Part of a small language model's weights.
Training: 583M tokens, 4445 steps.
MLP neurons of a small language model. Each row is named by its layer, matrix (down: output weights) and neuron, and shows model dimensions 224-351. Each number is 128 + 32 x the weight over its row's rms, rounded and kept within 0 to 255. Numbers have three digits each. A neuron's up and down rows have the sign that makes its largest values positive.
After each neuron's rows, "fires before" lists the tokens most often just after its 100 highest values on Wikipedia text that the model never trained on.

L6.down163:137140131119122129147118158067131127080094117160123170155157098112099166146057100116114119129175152107106048143142118129143096180109127120149032136098193169129142121145124079193139151108131154178145144129103039173145108149092128099102138118154170128131144149152138172138087088070090109119129140142147193163115108130129131104138141072139184149105147117113159159200127117100092148157092
fires before: "0", "9", "2", "8", "1", "3"

L8.down874:162176092159108216192156127122134081099082055165139079130097117149088119125128153165025110112148132092120105121118169098167147075076139158143183162143162156127136152092163150119078180120171091162069184100117107136135219165174119169124106156116188074214138090151101171109064137136119170041151108123192135117086073123199104105182111193103111083176091187161122124088122157091060132102140
fires before: "s", "\n"

L5.down884:101099108130156106144136039152149096154121094135095100178123150100098181136076102166140081089147171145101166100135146116132133146154095150157167144066093066150170136103115088143135152094127154134097099149120101122122103152177132138053129117175132181154104130179116133158084121150121124129148108169161166075095164091162148151123162134170081100153124084147034120124131081135109138121148
fires before: "1", "0", "2", "3", "4", "5"

L8.down955:169109088152128204094169113182134180105143076086175115137138148109112159136161093121093133127154143160128121147163112135140151068164091142083097127128099144103113126145152146138119077155076139042110140060130119075117111148130100075105140150146144111094179198202155179223149165140110119128108105113124154104136170158181121047087116117089187182164154114126136139134079143080138162150098
fires before: "1", "2"

L2.down521:106180157136121090149114162157126131119099159164154049094172110084139167143142133135117148121161131180165104135147159165196119105060205164133133115079120115149135126151107118128110134109125112187089169110142191074119112122111137065111103169089144130137159113155160161114146112191111100192102152167083138179123174151114151149120133099118150225144157154135109119090101112147095117161083
fires before: "\n", "The", "-", "===", "In"

L8.down769:131148056153140043152098113116093112089089148183157089197082128175130164127165135152137153088150167148127169096126162091137125123096115148128088084121153142093106128205146092127149109088184124153118115141160086153121156080114117167139102148147159129147113116151101151062114082106148104160223095107116152110091106198088123161102137098193181102132117098061113116145113087110104070138090
fires before: "1", "9", "0", "2", " |"

L5.down828:131166169140136136133107060105137113083109115136128168108130080152112134129122154206055105074152117136108122194101115068157169182140118150150104154115128126141120101118109118105157127118139103149138142128079124072054125101125167138110127105175124122137115071087096191090104095105133088134162124107191177134146095091095172117101094103129096160201089091149110121081130125029153150113117
fires before: "s"

L8.down982:118112105105134143118095079127162153179071111149135152071115070162132172179144203111065115177136113161109168170123134134129205096132083115077124106148039167098117180139079098087129110132175075111143111130130117164140142146100162140132120085127124026131138187127166171063092083114157130092130141117094168077128134124153100091137137098117110126067121101153215123145171111118128195084109
fires before: ".", " |", ",", " in"

L5.down949:093065137135188162155108170143130108105174179088080142141123144164051207137118136129119110128158155151109169114147132167129159136123146166162156139188081131066081108130144139154156133160103088132134032150118211079138113102132099161125090156076126160118091123128123107115108106188138121156124148139110161110108133083068114163120104174161168160084121150138102136185126142080115125180099
fires before: " ", ",", " of"

L6.down104:179165110097103139177091129202094170187141125125126164138110147092158115082192145143134097136139138147130090087125126050155136101160101105137104091086156118127133058113101105127157047149111116135083114098162150159165130188161192124102145136181103104160099161096160131162168077164152163167141109092094118111104158094149099051135135112071138096168210123119117080179140118101081145142101
fires before: "0", "4", "5", "1", "3", "8"

L8.down94:057154116153127097130200140135147108071122082133164099093173138112142088135163111132119139115097144110145159095130068116130129185142080104135132062178114042110122096156145151134132148132156167109125149090133121076089137118102159085154096155113132160200114132082155103132133134090122116160150096174146124154110155095100150138133131169159143118140130157165193099097158097113104139161155
fires before: "\n", " (", " |", "0"

L5.down552:117182146102125143098075177126171094105138094177112164146043124139185140141165112127068130164145133160109100130085121154133148163158101086108120068139131094089146081143133088114134073105199122097177125105099047161071129099071141134203142157141193149161092146136168092127133107130129143134158149118135103110117126079135082097127110138102152161070224084117124150138132108121138102070172
fires before: " |", ":", "(", " ("

L2.down253:112139174088139140085131127097064129152161107099152132197131168084128121083179104166121165077117155099158098169163141115130128098130133184158150129150120117157082129149187116083041144132081152134093076109176139164095093149064115143116105095121198123168110098094138182152130116155153066217152097146109179091140108114123144085133160158159080197156148100165070067134114096084000160110089
fires before: "9", "8", "7", "5", " November", "0"

L2.down105:121129175115147105108157137099184077106121096089085079139093129170141129166134118159183109160115093104172128076138102193173104126128123128142133143142099136106171128126150091122062083106078118065115072105094074078129113143149121086117114122105107149106156176120111192089108103166135081161170208104095151095065097143185130155141141123186099096161137049137101083130128160161162107125122
fires before: "0", " |", "ail", "ra", "ez"

L2.down34:138109111149095123136116134127120125158122168114134130098083126095098161121096192143127141073149130152119165079124120148101128138140123146161081076162000136080186159119112137140110075116125126132120160115112156168179108108090141142132136143167117089134133131126152144169172106127165118157100147138157159110121171122170141110136103150102160139126098161149148137154082119122087154150118
fires before: " to", " in", " the", " by", ":"

L8.down510:123162162174115200168139103086153148131127057102116117122190140159159173130111180079112109096145129107113167103104179089118108093107112177144100141068198091092124150138087130098093134134147114156094158200126128086119142182093157141098128217128143195105110136089084172153109081068171125077157092146149152108130123091178122114136115132084134094160111153124142132138102093173085164157080
fires before: "'", "',", "3", "7", "0", "4"

L6.down804:119100220140157134162081077138152121082120108138150227139109110132144122102097083149117127104119134127073068149098095192138124044111167095139169135116183109084133117082147149201114129131106112137095158108139101114081108060172156167136100130137107137080135119149103158146208148094133158120128118163161143064132103104122074134102055147062163139118138152149121161146198093083118108081154
fires before: "0", "1", "9", " |"

L5.down559:121148143181138155115111148172139122114120136053127121140160165212137090084208170099118125130184108133112108118144130184159136134121117124130148116137044170113148137109172124135156137110117123103154095111148067098165161137091176130141115094105143101086111113148158135098092092155054122128187146159117177132171155143056149122170138158179078140129082135156101136098127108091142121107162
fires before: "\n", " in", " on", " by"

L8.down364:154120102076132139114082097130086122102133157130077166164114113108132150106138107148105158124162149111072102129141172165103109116151098094172149150128129116127122120137116073072141121105126109155146162124080115101146158131159159097058147208157161092084127130176151114079139139145109150141117104152115085143139159070127174106142161143178112142097143100121124135131114094060112146124179
fires before: "1", "2", "0"

L6.down779:145147132094116113106081112148144097151105145172133161148068084164166136160111104141139155126131170097047115139101176084122119091153133113141118097106163155160153130117119166129136108070104144167132183169134150115143153130213138113114164142090114153151087098167119120079175175093135189106139110090115164159095132108109094159115175116095102096190100174105070126162088062101129100122128
fires before: " in", "9", "0", "mp", "4", " m"

L6.down485:124087128110064153118085114119138172119111099153156142186122147072126135093074136145086127136153113134158132144084103150088111115109118097111120059082255145140096209126129146155128179162117106089121143136142116094157099106153194119169142150156186141163088153137084111107075104130144148100083101162160142153114135168106145076130141118175116094129146124089164138098106097172117149098121
fires before: "\n", "9"

L2.down74:122149049134059145127086119075091150110146192067141122162101131147087117096107128096126127129159095143087117116111126172181169165140144130088097147125021137117125129165144151130159109120169161201107144096129111127149144118100113155137074134125174164155090118178118057157114135111178090073093109165179151123130159110124137119142060148121121120108060138093114202080107108124126096156093
fires before: " by", " in", " a", " the", " of", ","

L8.down314:141158096220097106130152122118125114106109051111104149157153135108127113110133180125151088133174132142117110099157150139145160110052122121114110149073255194089175087108111168125160130106058166183101119107208112164112100100115118119139158143100128113087164131136141137171139147106166104118107152143154121047132135160173061129136120179078115138113128138105127112194125119107054127130111
fires before: "1", "2", "0"

L6.down143:148120129144159194118094128228125105096144122131107162134172147100111113111098065116109153105142165161162140104112137111094095099123216111099116225129116120193121140163128143111069120097096147144115108106139161140079113135168109158129137130155143115129101112138128111128156105111090188099179075105134176107166142098200148098138152165132061109107076140094121130105114140146088142135093
fires before: "\n", " (", " |"

L5.down252:149136145229143120077119104112130111154195102136143090173201152184139152080185115083119151073143101091159122115142109185126124160144149133159135132138154092108176143084086121202159147148121065121102117155110172104095113157116102134123118175096145087115119158093131074124064133124101126151128117082113192132090109102157148112149155140150133095120145112153153143156105151130068133111091
fires before: "1", "2", "0", "3"

L6.down697:119129117142085154126120139137118111174167139120188099171130145122121175138176130047108103144144117112123152151169125117103158141197127120106119099103157131192184117084162103128138132108138063135161101064144156094147094107126102103104141151115147225135118156119165180159117148141151128168134122112172125177159153160161112167119160119153103112190133122072098120128124114119124061149154
fires before: "\n", "1", " The", "3"

L2.down524:127176149124245137125156091111108122159119155137140134114152103195144151131179151119120118115121141145215162123117077149097156135132145178176107161154227054180143114155083117146179116147165121125074159157111189110126139107123127141136147081136066098140105089122100122134138124077166152149118174108158135184175117051169116151174163127101109123084116124093123133183169096065086153138138
fires before: "\n", " |", " and", " d"

L2.down128:087171110097116105108175069170128130075135148106112173154087141160106132116099133094142158111146092136094131114107113106133092113122156182152090103137215121138153128166081100120116169177170149118171127096134133097107087174143149192135125178119164155103134110069126137217175137112162123187106103244114112113122043118090152150110138124128160122160123087076064129150088070099016162162133
fires before: "9", "8", "7", "6", "5"

L6.down517:133112159109121146092138123143111177097167170090146157147128143185141124130201085165133128135099153125152112159135120092115147152082128104094105141100070125136171092158114163147146080105128163096163125114170165037067156174160134088116074171107142108129105125219129110113132126154128149146130092150122106149071096152092134093110154104068151080129166116086131127146117149080121108096161
fires before: " "

L6.down420:179115116159144086116132058121103129111169138112123120099117143105151167113075116137109133093142158161101102115065142112091111118183138088143168114062168100116125075101077117158072179109070132145177144106084197161059123165157074167113162142194130213106088175103163191073196159143129120132155124136133080143125098076145046120098106149107096137134120128141163054145130142146159105113171
fires before: ".", " the", " |", "1", "2"

L2.down254:118158125083090173105092103116154107065137148100162092079165147160138131110075174115089117179151099115094094136164167138145185114166132146154172142197033123085101108137124101142123191105034107130117129111129115068116132140124170167093136105094110140146132156152146108138103106156106115145095161110114146104109147099093072207129122103100102092116092137174111144108126153104105137070158
fires before: " of", ",", " and", ".", " in"

L8.down184:145157128159120099077129100057154121090160155122120117110093080171131148120110135157081150064152164090188135152092135153134073163158150136172103121083190143108127090114096082136093062106115126155209152081155168168130121145105135083132137139131123167129124166146190105159133113125061115068143143136082162118144093187178135112111117112205120130106160100099092122142092191079156113125151
fires before: "2", "1", "3"

L8.down214:150137156164113115163143157134087147097109165162134136144095131135124130121175099104103123114133168094163173099167149095166153135173055109083091097068000109115176170189109127114095113146147150131138129092126147112123094129159127111138115200091101127165129142156112152190148155123112107148182117140110104125102167134147127162119067119176091162180126085117150142086114138113165126124136
fires before: "\n", " a", " the", ":"

L2.down952:120178133130119124129082107060178108181148163111137091139106097181084106112228108067140101093168131112147084091146143135140171082113137147149216117125210180165130119177119109101138207133144144130142138090132146073146123100081048082155091142167077092136163122136077131127131090144143097204097138139122123104129056100155121142154156112103138147101163142114120101160125097135033138084051
fires before: "==", "===", "The", "In"

L6.down224:143128111099162166120103152117085121113096124163092159118147165112127122117159096150111168130073113125109146156103144100132135106148151133093118124100119136117143131121157090100161107114151197153115058101148107062122145161126150183160127170146134107134174142096085135142179127093158114115101161064083083111148147112143116127085121172125161181131138192082170152204091180114079108156057
fires before: "1", "2", "4", "3", "5", "8"

L6.down639:159114162163157145150180102115193109121120163162083085154091106165120127113170182105167119098113172103181096116101165080129193166161117105115149150153200107124163145097111162120122131182124078122124102161158083120151130075082116105126153149129126124150114144155181140182111094092120120181150134096197212116124163134186100138124150078131105100099144099168146175143090123109081085180097
fires before: "\n", " The", " It", " In"

L6.down57:192114092193107099188103116121142122094154122108140141101136104062162105094070067154151149148135066102110139111143146105105099139121151148114168156110148103128142191134078141078123099188161158138103107108077084162157129186132119123116175137108077135100138142164095148178165118180090163116036128074115146106145102085144095167137116109138123065137150113071102151138116138148151086119145
fires before: "2", "0", "1", "9"

L6.down586:195108136085131146078130170141201146109133147086089068137170174103162076143108127154146149137191161172114131116116182124124080124129141131103169129158016158183177131151154114144088113165110101144079136131123089143152115125147155113127120124146109192098127170183197194054167117086093110159167145128032130100113133100109087067108092134088139184169120076130154175118093135115152148096124
fires before: " |", "\n", " ="

L6.down1009:125109181115151108145101155166183116030133102144134134155109205074140113090189089093120150085171115193136106106152113076133117103127143112080076107117187088141169153112111067093168116070165190127124086116142079179116078157059173143167208200135152091151130161140148143203127126121070065116165130147139166146142152079128202161111144140061151158082112069119145142157088164119091143136075
fires before: "1", "2", "5", "0"

L6.down787:123116141123126096149149109112162152163147132127085095107076112168143118118131085102143120147044105075085136099121162190136184127160039130125054136123132129115060158190170122169125148106129149112200098134170114082158100145079133065163159130049091104067113173206162134099145089134120125121164132120126121151163091164160080144158051124162152136125105161100120143128128132121157149164095
fires before: "2", "port", "an"

L6.down3:114072103118159147075152108073104145204164106122116137117098117154147085130061085111131096141119147151138124134186121169129149098132124147122174167071187161130132118110079128113113155124153132135094177161139109200101138129141162089112232071170176150152111100158184116181186098157082133120075158095109117058123131107114151149128103168231151108174073104159100093147101089085155116198136
fires before: ".", "7", "0", "9", "6", "4"

L6.down120:086117085103129158156141160128164145120117055151138146126185096165162100079090130153099115082132122155134164111141198107163138122155095213146124146127122104136177147092093099057122119160070136118107172174160169097059130120136096120158159128077120080135155088092098148105092142099149116081100131145157102064135141116137085153138134091106114151135102124089162109108172156176193118085162
fires before: "s"

L8.down23:166148129127140090075079121220065125119095147188106110119125150136108128112229134056156176131142138173115167118166133142119102124094114148131135172102198120190132110141165126126186131126116128112155120125165117096140127125046163145197179109134115128165127112158146118185188114131125141159137140119133113103133146153078178117086123078138124096140134123123148142120102099116100159095153
fires before: "2", "1", "3", "4", "9", "5"

L6.down624:111148074051120161134093152116049107118139104116150148166081123108172195111152126125126159120143123161153113183138117180162143148158105138045158097105153106154106087178130120139132107150163123122135062094129089105140080109180121109137105077140131117128121165118123153164122172151107082145133180125153121180157177186084156135091192112099144091124175141091120107199130084182055158156050
fires before: "0", "5", "2", "4", "3", "8"

L6.down681:116113111124111117082101142073162096090091200114127125117090100093071143085118124175118125113175117159109091124112136164129139103125127166102132145055095149162081143115150102099131195126170107167146096114178150088110083110160101183082158103156118100133116136082113109161156130149105091115146091138102166140153134157159156083168175092151133075147138082125111124153093129105135085169092
fires before: "7", "8", "6", "9"

L6.down1022:091106060175040150144171081151089113094126094115121152122141183115111129154132193122131164159134183155136118139151174177119190119061140106116113112166144128089109123165167112160155111138150163061128101125117109133097131132120115154116064109067149134197121115150157131134108132141102108122132099105126170124161119112095084143152175148109117072091097150163094106092132150120112117083191
fires before: "4", ".", " |", "5", "3", "0"

L2.down159:127113180141140066105140180120180120120084147095169122130123114139161141152107105097148117140137119101124134146188157098139106104129144145134129149156060173126197130088077168159111110128111132132111121171127131144106082095171119135127132159126083116078150146099125143100141137117129125172113159151098124123068157162132108163082081067117095111145195085142160089100152164160072154157101
fires before: "-", "0", "1", "\n", "ally"

L8.down953:108135186132116145140140117133144220125129183123145145140160133075062137158131141136160080089100155122107146127143133089090147100138082123082179130109155127103083106077123137129142123143111156104070182147123099117112088138123097128159143151142089117192153117047231143129130127168126134160170116131155118147138115122149106141113118127155136138139152159075189176167113091087166110090149
fires before: " ", " of", " II"

L6.down236:158127154136129156177134094131146148146139139117151116082115210066092150139195157130104168090084133130077102156145137081108164147093086172103157131116100137108158133119148121142150165092071137130084141163108154131137145105144110099115168162126073119083181114092105148152111152133174145139110156158105155133182112144114178131149153125107128127175207131106069118188078174150157126152086
fires before: "5", "2", "0", "3", "4", "1"

L6.down533:137143138177155196158141122143122074143134044128109163131096167170134155078130108155115124155121126147114129122173167128190135102142142082121092145143074128163145069137134097166130110143140109080145117154141190139096057113177128228095123157102096178129093176093162161122151090149116115133112098080179167139182148109072126129151091106130144116043133155117085159134137074122107096142126
fires before: "2", "3", "4", "5", "1"

L6.down226:163108065135190102143105117076138162109117081122115147115103110132135138090052144138142132132123183108027120157094191128119136106176110142168107086110147137162100152174133047102138162084120115168167147185141171101114146101132097104169149137154117134039128083133074098159198126167148122088082104139128149145127085109114100111142123150120121127074138092096126135150123117182118116135100
fires before: "2"

L8.down659:115158113109101098110166164144123111111116070026153171120132112102177162114100068140185155104147201101109118145152096066102095134158123127120159116156140113140081124130100146134160135131109197136097095109131122092122124137110112112092125149155135177114109090142141148144114089136062194141160146152151133018153158114116121125090113161142140111099040122139059186141130078083120101124170
fires before: ".", "%", "′", "″", "7", "0"

L8.down93:154128070133095110141142086099104127152141106181082156120128148161140099132255106122135065144112082131111100118080142155101149111133139168127113134120226135140131167114134122134189107127187103102124109144143148093126127080146150086155087152101180113131187122117133171151098104127158089171164126093128129120154047168120133128112112141150159114114105100132184166153080058096141079080106
fires before: "1", "2"

L6.down719:096147082164107142102135142138166130095117093071108163110135145132153104140106128104111143118128110174180113125120107084104079149158093161120030127117122156143064091096165091085141159126172146172116114084173159147160127137176159100173122137129205135159162159069102108075105111187130148104138150149155091101164111153109148127146107151078138128162092140185111151093132155046106124162142
fires before: "s"

L8.down32:144106122132114124156118196119155160122099126122102142120117153146119130081144105078150138120073102114133182120138153061164145090100086157128109118109224124099141116146075154070117173148142144155103171095161128139166123122143117172143168136088158078108135099148143117137123107100110153119151135140144067127168133138144168132151116103140154137148135113129159148132113131072106122157156
fires before: "'", "',", "′"

L6.down643:105098193116144131128144101143143112121084164104062130164124079120075177082157135094133119080142088128100148125135110138127103071135162086116160180167167165138196151092047121100121123051128135159095163154114104174145084127102113151162142089147109111102160152127161099144102141144118212139124070122153149131126128087150085147146159136137127134137128101082154204208042113118077204095134
fires before: "0", " century", "9"

L2.down189:081083093124138162104100142173105168122117085090200089125058170112089192085078158117187135132194122123101155131130140165192082063108137162123145149082199095127096112205129100155085163123144140144133089138133116132104073166147153200113069127094111088137158116074135157173083128085154081108145150112150148110129095120139084094131144131178139166115188130096127144202153089179040158143151
fires before: "6", "7", "5", "4", "8", "9"

L8.down5:120181137109075130130117100079187164051150120090149111084103071089100165117147079143178154191173168118137119166158140136101094174133101164142127170114092147144124118145167122135145136100108165187114109110101105089115197178154077116128163104150168144094068127101132146156157122118136153132144124052122148120149136168146095108160111156159164165138177159068138136152088114102155136118130
fires before: "2", "3", "4"

L2.down109:117128124138147084101079123098115136121078147152148115159125088146161123159124120130113150100184142087187121107139112099159106183156152123087166117150255133105114144120104114173144080130108149066087153079128135116086164119138164120104158084169105121149180115141096127123116086101186157186165152169161159113114129135164073161058207119183137098127090148117142177100169117103072163152107
fires before: "\n"

L6.down956:178131103077134102206106169164063081121100139167122112116133157160156155132156118141138087126108113210136152064198151087093116127158134045096135130096165114104144154091185052153139041179102151106108164117120131139117170075125144153134070130120113127094112128150145156102173119149176147127182117138124103103129131131086175153189104091134123131076092045133078092162137146109140111143119
fires before: "9", "0", "born", " a", "2", " |"

L5.down919:121082119154167122068143150159101140146114131098174118172165110107159083140088112167163145144174098090143113103152135104116133135169131156096169196157228080127099160136179158175128116111143136128193114120095149100152119158100143111090189135140157122171067142105106103149084110090199123134142134099211095121178122139156119068121164108157065139162088097187136105153057111095105123120145
fires before: "|", "\n", " |"

L5.down170:111142159069061131153156144142148137148120161142143182061181093117091111165095115146113123092135121168137140123099078105086152101122085076182073142096137150147116102145067163165182132087123158098120193081171146072144096119111062165120137129082111132146138131172061128135184113121156146163114117137089135139167049094103151093100097103159109126211092148153106160204077175146143133143119
fires before: " ", "2", "3"

L8.down399:088138162141129114101097142130100072156173115122133114143108206082159154133030107128150120142171153182053066187126172188141143168143133116138169086099090103073100126158127192129179173121080124145144108169140132143137095142133213145087091129125101112180129098135119102136131104152112130109128109102063151163149114101126115116154218064071163135146135118118132134077135173111155204095113
fires before: "\n", "-"

L2.down796:146102133128156092133144154153137161093111074069126088173122138132096083093090180151065086188141143156178137149109121163157108161130175142139133093152161157075169115107111169162156141100098129111125112135117144136155099133109126056140130088134143113144149152136131175105134129108072078176128154145117195102134138113098123073105079209144130139153081161117143106158158120098041129161135
fires before: "|", "\n", "|---|---|"

L2.down567:161110109198171187129122095147107096098168141108122097142177127144095103082183160154120159139151126150162111127138132120116144084142123158137070144090247092103138176143165128131092136087071144131132139144134081116138157105101109137145154117178138108155161154174130178170108078177071151100156073110120112128144114173126179124141173122084114114175103146117169103131165112115059135140157
fires before: " of", "ez", ":"

L8.down822:138130147124159083105113161048102098107102136095132147193141135123075119084111106192154098113116073123201083109134126123125128136140086182092116185108254193150031118130120112083089122116189140174180131175137155148134136057148137126113101104164138129115124110148141126116070129133063088119147091130120119096116145119174123093143101115155086153151093135138132213170133188140159124107157
fires before: "7", "6", "8", "9"

L8.down452:102084162137135093111165140121112115133133143121108105165137135092157121087097130149158123113125089118124140114089149114147143090103083157121112134146255114089109129154105108145182146107148115126095096121144156110129157153131162105098154144126100089129100116115140141112131117122143141123168142108162159151156173156126073166139116110168122146109115135084077125119133185111146135133154
fires before: "1", "2", "3", "4"

L6.down522:088169125156180116159123049115185128138104171136154157130169059170149153189084117120125101180074156076083155101106142102208092130141134102139136180157159116146229115098104110086130189071129142145067107147122145128101186168109110092170106139086087128089097154133117137171124078136149135155104190155123101109092146091176126149173156108167116145128109117137111210166117130108159123045158
fires before: "'", "',", " |", "9", "0", "3"

L5.down38:193138146152110150091154165127161107137097145165089165127080142136151157130111159164130161141126116179185134111147131175124115156082073149129167152141067132093151113127078091116080178079148145109098092140175130167108172137129126104130177088102146141152181108115102132092116144154080168096059128124135046097119155162117105068125156150157113196184116089134173103143190132117136104138127
fires before: " |", "0", "\n", ".", "3", "2"

L2.down742:126123108165127107129109131110083103187159148100122103174114084112095132117222131050140131107129158141161113100143131137092147156115143121096113110099182132135129106159130149166122131120180143106121094151093155130120135087117145133135077092139146129130137149127098145124157141114137117140155139125155108114115146143195094162144111088153146121114176126173128083170118073116032097112062
fires before: "==", "===", "In", "The", "It", "He"

L6.down800:133139122112145080099121117145094113175108128126157150101145127108156154168132094105082148177107145116099087116105117120103121137092119088141159135106047109098132154215097160120116158156132084165126163159125121156138067088119155117123095098143142174116134132172174095100073120152089173097101153096108164119114067161091179112188137157119170139138099120105158097149141131151113168138077
fires before: " ", "\n"

L5.down718:109168148183162163160072099132160122112168097140100075077141066188148130087196150139143055139139144113176128142151102114112194123153129123138130163063071108118162116144113126097091116106131106184082101135129035116174130135150104104131104100152073111176151209154127182131089111177063157145138169140163113151052102141132158175125114096166091138165104123144165139097140091094139148102123
fires before: " |", ")", " of"

L5.down301:134177175110136108150122181127063128105149140066090123156130143113141146124099107165129172132159112173134094179100142184074112138096105096133146127150117177137178104139111197112098157126112101105127214097163059040148100107152107060065099113174108120124103105134146077153149151124125151139164089169107124153114161179100131102099099145155090166209138176155191120133106092179124107109144
fires before: " "

L5.down144:114154176099192125083150138109120133112146192106133170114162125115109125178131060157122119106094146131135091151064112155138104170104109110165194116138082195149166139085114170072151141113142137102153148097166117154149089099155155102130178125152133093158145105087113129126101139131153209112133070192130120110076066147165120148128144128091111103143115108139134144181110074120181132109124
fires before: " "

L5.down344:118180150180145084120148163162115076152136037131145109122143144135113156170223128128125131127190099052148058106178058111100150126110123126129117115146255171146085116127136097139031182144121115181127125083158125161080136109160092111113167199102149101115167175196108037082090099143142103170129166112107148143153112116119148096112154093125152118124152167153150132134152145093118168040128
fires before: "\n"

L8.down860:072121136115127121142176163128141167122154114190083109133134161114117117113176118094156147148109166104145076095138117125125141084102058149150097088102110151106113119139161114107154092140085091171147138125157094108170129180120227096111102103136118072077170113134108166136164164134075100121080121153175114150123120135145148165116218187123099194104109157102126093112098222154093183168100
fires before: "0", "9", "8", "7", "5", "2"

L6.down353:141128135072062116083136093132057118123104135116096096152146115150130080188072130073102153103113175129099135136104178123130148194104071156160112143100163137148143144141164073177048103119150211170167102090072181116129100140181125123145150164122157093085144131106095110143129208127139108092119125129110120150181090087119120098140126162126136104189192125138108167166158148081148120192118
fires before: "5", "6", "4", "ia"

L6.down427:087155125147076136109150121123137116087148109125120153095085092147110156102101079178171100153100106159107143133139159191100042154108121125122177233139129111184119122088122205091080117101178130114142130116078086151148172070191142152063156105152100103140117118116115171076059144123114091158082152157113161082087097150110168133123179204147106139222171118130078134162152071087106142096088
fires before: " ", "\n"

L5.down957:156106131086177149148117162071100191161161132079177151199124193166112136119161100108127177117203113143118081119147160108057142151096062132079137106181247122144121147141163101158102142129117089155115100104126099085133194150142181150197192146151119100127158105167161075083102097157165107172123152126132088070097145105134078137157100084148125091093178123130134167115107096098138142118107
fires before: "\n", "ers"

L5.down845:100123097140152091115131118133093101135126050127107068163143148117123183112143122159163194143156144126146117094135103167169119132131113130148137177110210137129121127098144074148082131103188116097118126194110101181085131162132242130132190102191112124077137132160196102120124158116142175141169132127149113110144107123157080115133139148132161085153153105218093137136103124139061148135164
fires before: "\n"